{"n_layer": 9, "d_model": 640, "n_head": 5, "qk_norm": false, "tie_embeddings": false, "parallel_block": false, "init_std_o": 0.00527, "init_std_down": 0.00527, "lr_mult_down": 1.5, "beta1": 0.9, "lr_head": 0.00439, "batch_tokens": 131072, "seq_len": 512, "doc_mask": true, "steps": 9491}
MLP neurons of a small language model. Each row is named by its layer, matrix (gate and up: input weights) and neuron, and shows model dimensions 426-617. Each number is 128 + 24 x the weight over its row's rms, rounded and kept within 0 to 255. Numbers have three digits each. A neuron's up and down rows have the sign that makes its largest values positive.
A block is one neuron, or neurons of one layer that tend to fire together. After each block is what it responds to, as a language model described it from the Wikipedia text at the highest values.

L2.gate34:115106104128128165154143137123093099107086151136101149110127141107097126117143157116177123157154126085107130072126161147105119108178147155095096100114119107103148138117127151146136130117141121114138153105096111170099137101144113116130130090155168135115132154107153156126086143094115135103084107149116073121130077138085124093135094116097155109123141086110131139159128089139108127117120106109190065108126114111131097107147134181122112146102116149106150092126135124082161118166149135168156172161133157116120173153143158124152141133124148132140093113125142156168093152124128108116
L2.up34:114099076125147109173146105116096121135129150136106130095175112147096136125132148096157139115141169170131129096091175126159145108132136127118121184067142105118121139099077133137157115096112147121092149134090140152140122124113106134157135128153133102151108143123146116118121153106144098120130135139131140122144130153116144107123163124141165094120137170149102103118146125089124152120128103160155117135107136123109132137119186158126153170112133121122108177126102100096099101122159182135127142115139151101141155108142135114138162130164116119142130124145111128152093107107119087119
L2.gate330:157109110118174126136087159109133169156132127186165141089154155109140140168105186139138075148128150116121115117115113163151119130129157156107148102150120146140105148125104137092140138111099138127107071110153163117118139070100105126134144113149108126121150102056149159134092126160134124152149132126105105098131153128132143133102132137126138074108160127113120105151084128142137136085140132133146101097129126100099128109135130129189101152086131122114161131173105162141179117165106121106099121151109131085104096127156134130134119122099149148116102182098128105127120118135182145120
L2.up330:139104140157166175078122138138106149081092167122112097100139137128109123143134135174094141134111075137128135137095141119086100106147134150127149125121096140123146124099094090123130116130095130110114117129094142127151141143108118110135127086126123099124149140110129174115137129121139136135117108096112134117153110120091153102087068144101131129151186140156095128151118134132156116075109102140148122121136162161132082136136110082144112106114116109084117128158122131144136151153122132143145080137128154129157109155113114148137123156104110134108154164153137114112136121147123092122
Description: The -ly ending that turns an adjective into an adverb modifying another word, as in deeply, narrowly, eagerly, surprisingly; also "to" and "in" after verbs like believe, desire, unlikely.

L2.gate559:119118144137135103140142065116123102111156150119144126182130102094111114155132081101114125113132082132146132110115174144103116119122148115146142148121118169118143124104102151155153087112156151166117104119117154201100123182134125106138139117157108120129116103122133146109104143107149151105126124111142117138078145126137080185068136167127144156141130127147161142127110121114166094130107108163091128094129096124119158121155112148100154132156070069122121116120109146117140140114121122146151159143145090109137106137098134129127079173151124127123156118124150109109109126180139172130
L2.up559:102116146149141169141164148145148114150169099144152112109140132083087115095143123136132092115130131141149147158087172127175088105108104135098187138129156148131138140110122090097144120169098139128139100117100150089122089102169156171105184111133090154144087077144103135171125149147134159085152102119136109107137127131126158132131163138148093157137111112106142161137111179161160122140134054154124126099138094127136090128185131138123105109124137105103126145106139160159107139082131173165164125111126140079157103130153135122137138154115111161130139113152097105148147138143100108118
L2.gate1240:162174152145104140101172107155109128076145107148130114110160135133122132116129133127117144098130167135152069104125131128116127088123165153153133143145122215105136111148142094167119113126154117117121122067153136140121135108125135175125152083095147131074074114129120111097093112105140167134148150114117125125103120095123135138173157119193116102147099151144143089096133134165145099126139131108097130125101100146121093094134124143132128119113154118142172118142105161149179126107123125143174206142121164161177146112120123096139108112095123116115128130109140067138115140161142138143
L2.up1240:131161126149100179156174134125117146102173150163129091140151154169143070144104142092067110126166116126139116141129127090138170126118146108158133154130133137108125162126091119134137117155122115138161129117113131104155129113143131133151111132133100080128133099135146123105125112092103121124155131124121081074120116120111133098115161100134148141169113131099099108123143090148148145138165119084156191140117134128126140109097132166127115170139163096102147118171116137124143133140113083095130134086115123105156129160117106114167118165102102126163146136119103088142112108145094082117
Description: Commas after a kinship or role noun that introduce that person's name, such as "his father, Robert" or "his second wife, Elisabeth"; weaker on mid-word pieces and table cells.

L4.gate112:162133141136112145127117129133149120119124107098096129115111115117102136129144139104114083106126123109094140143125120087101117130119097145105138161155117145142124096156122138113127132107124120106085118092087142109113089103104129145161101124142115123114115146143159131120109110155149128110127136137133116079110130117114123119128126125144175112151105091104127112115170131107116099070155149137109102119082091111138099116171139097125113157177137087132134099106143114121156099154111143158129128119172141128135086148118114123151128136175139129118133133084157107176154167121166171128
L4.up112:103117127125134156147127102151120109144144139129153085114141165121111093122115082174106140083085103113095093100143129160128130095090145138162152117147137119099144150180129097157084144101144158108156094159077114158140136133155120100103092100131116164124093106157098133118167109159062127141156123117143148176111095153115144132124120160151156134195135111110120115183116071162119156130148163119124101117128100055120150100129177140095108105107144128088131129104154128113156095131128084138117196118103145107146141118127149171171135164163118133153138144117117152141141072154153096100
L4.gate1196:164133122123142128121142126132147106115177108161136148112075126138169134145130165141103141096124104114130142102136093121159112129108099111124135104163119105117105159113104135138136109166119113120151127155131106140096104178109101104166163195116184102115118150176091130121104133116147082164101055138110099136142154142106147127122188099149137125130132157135085136148159156100145099114092120159132106126111099103140121121124172140128135102139136133105132123121107152162128160112131123149120085074111136108103131131128162123136119122146153102158109118120134136130117121141104135136
L4.up1196:121129146132122142098121124120128140125155168127143105135135121145165073108090146136102115146148132133104090121134120165126120133110120118126134141137133147141153121116107119125119113123130070133144093115115098167127150155134121085142115143140135094172091143119146088108133123107110149166120133137151143117108140130076099156149119138129137133134163136140132115203117108124185165123122098113170126116128097145137148107148104151112143133183142130118128119128114141127096146085135116139149075126108130080142194115087134148129077109129134162170121141148086155130101123153163120150
L4.gate1368:127117143115085134104125147118128123135152105129131132107095149095150122133103149143122093180151112122139101136087139115107130113160098154142090095166121107111110110164120101135107136084126138104155108099166129106119140136124117124180143124182160111102108126082131147137106070135119118169135162105129122123097123150115112151152145103144183147131144112121123175130093172101132098125151130116121121141125146125123125153076136133146165138134137171088110153135101101144095189111120149098162123120116137094120168160160130147127106121155081107100132109146109122112132083120115135134
L4.up1368:117139135129127104110115126116121108126172126118172152135153134149094129140108105132147121154147140107094141135147152116090097155152131064146119129159142124067132133128153123110129113149096182077158136121179135162125109104143110104125115148125127136114110121150119141150103090120154113152113089125083087138131118094136147144129162124095086107150115137137132132135110098143099137126140133093082109134109135121097135154124147140159136138150091146111129138109106108141161116119117141122098139141118125069123130154118144150136141152131093134125153138125116164134127125105156146139
L4.gate1864:152080123121095118106116108105143141124109105149146162169161171123157101089085111126135133157055113146123143159114106127114148107134105131146112086102134110124151135157124170136131069154112156126159108112157113117106108105151142110152116205115144137177180139110143139088125134165091152126119087113124149154165174135112106117119138132083154127125087158117147121140137164171153114165140128102116141157125093141103186118125100085097095144131151171117116118105121135159108121137116126123165131133132156073118140146119102097126152133112139145145127134144139062139132134085144120128
L4.up1864:170132117188107129111129101140139145122101129119114127117134140105126149112127109149130109154136096145136139111092109163136135123120130120196149085130128141140117153139096095143114154119131132143124062069111127093116138090108138100129112125156147102147185135093156104100117145126101068185155118088154116134149154143123110112121160095147139113072140153120115146115183133132100116118121088120075109130105100111165161153142165087160122187129149127150128132099134168136131136157131100119107121133125124120104133155166136129147122146123137137181163137130128108142145120087149124169
L4.gate2136:127136140182107121131134114111105096113062135120155129149082140161096092104085166162097137129073149075137118143084106141131173085121126126098093147123122126178093120164111131132103116157122119141138144118124150143131132142127132103173201104109144164126149135126157132103140112122128099146112130083080105099136113123097145110120151118122152107153139139120089160093105139123158152097115124149106169109160083104171123111084136141106143092109118114120157147113130173124125119118165174104151097128120099152150143144145125099119148119158139064113148128111117117121168147125114104122
L4.up2136:109118134149125130120130132133113125081117101157111120125133143195147096092148130181109134124144138124125132147046136133086108117140107112121104143122129120137111119112159137108116094123102094144118134093113116143109181170165120088153113115126134170109122137146125077130129118146129095131135147099111132102093116108147125120106116127168104109096133133098101101041132161098145152112111129152160112142105111109157153121149146160153086124107123109178160159131169177155125086084135162129110124104128096108118133142144122131126106109163094133102125134144163117100159150119159157125
L4.gate2316:112157174124127138135143151111166123162105103118091099110114142113089123143109142140145140170116122092117115131136128134110108111141131107194143062112119152135215128133117181132104173110132156117137123117120131164135079114145138112165135161188133138154082156128126144124127160098112121153112113083080177141181142138120138115150132136110154130125143136099119147132123097111135151098128123119144115132104071136104146107115155125114125117097144138148122110163163153123096142142108126156130162090097171118114130158144103073127106182201137155121152150137115132116127116114124147103
L4.up2316:153135151125096160125096106075153119122122139103119096125116107141078128123120127115129130124117143102147114152109067135150125083141126158140115112120131124114126139153166112147160130136136099066129144107142131146094112106046141089143129109155143123137145134163127107120137121157119111146145145146152132089112145148119192123164103130087148124120141143093104133179129168134128149153133125107142114155097108109109157101158142161106167161153140164126147114122150135131093125122150159126146124100129115091133119152119113172117126129150183135146140182144090117105141124133106140119
L4.gate2365:082147142156128114135122122124122144130133131132135145125110153145065137134116136135149135102153121087144078086156124110178118083129107161141160142125143159057088150171170140171149116121162152114124138146124137114133125149098125068126120139113146127138134116152093101133103086136139138122129147116143143113128128095112148115116167097155119145140121135177111135112081122100131089093080105159147088092119114135118158127106137140126128160148138120136163209110120099119124131150131145115106123118102148122111130133100137158179111135119125131108131127147103106152131126139120128112
L4.up2365:180169125125113145088162105124098106107117096138148109157103107136117131170131123153130081103130103146120141111149097134111127104111122129106132080153163117156090107114128140097149126104116180136116088087038106117135108108122121106156090157129122131139118159161166139130136141139124137152099144095117126089108137120115119163143098146146165115142075121167132126152129141159145143124118105121106115133109109117063108137114145153162116120162135137105128139119149118166141114104111161123131098110151133124112164122102085103145122133146132129147118090089066084113150141087111152141
L4.gate2388:127129159109131106095116161154132149131140117152096130094160136114124077109141140160120100118119157081138130100110116130165143092133140124153088131134100154176096136119151138164163119099105086093078110099163128114131171108134128108148122136141169124129090148133142107124131084141104147091117103135142126126145120151124171097155151126074151159134147123122101151143103092127128133094131169158156115116135122111137140076100103142103099146123113139150119131099123128164110110167093149098115098148119137139100190100146105129097099104123123146100119133110135126098157115096090126114
L4.up2388:130125160124121107131089135146150111128159101130138134122150093099144120121142182121131135136164149120101119123131125131127103136140125107126090131133140102148095142105168115107133087122198121120108127143118105124090110125096091112170176116161123121126175085130177149146138126129112136111142155110099172114106106152100155111134116186143105114148105154151131152153111111154134087153095129130142086139067086110157160163149129136106115103119145105133164145158116167171136135127073109172143126137117136124143172126102113124062124165128128126085142166157142132130118110131093132150
Description: Word-final adverb suffixes (irregular-ly, bad-ly, posthum-ously, immedi-ately), degree words after is/was (much, far, well), and Col-our/ors headers in tables or infoboxes.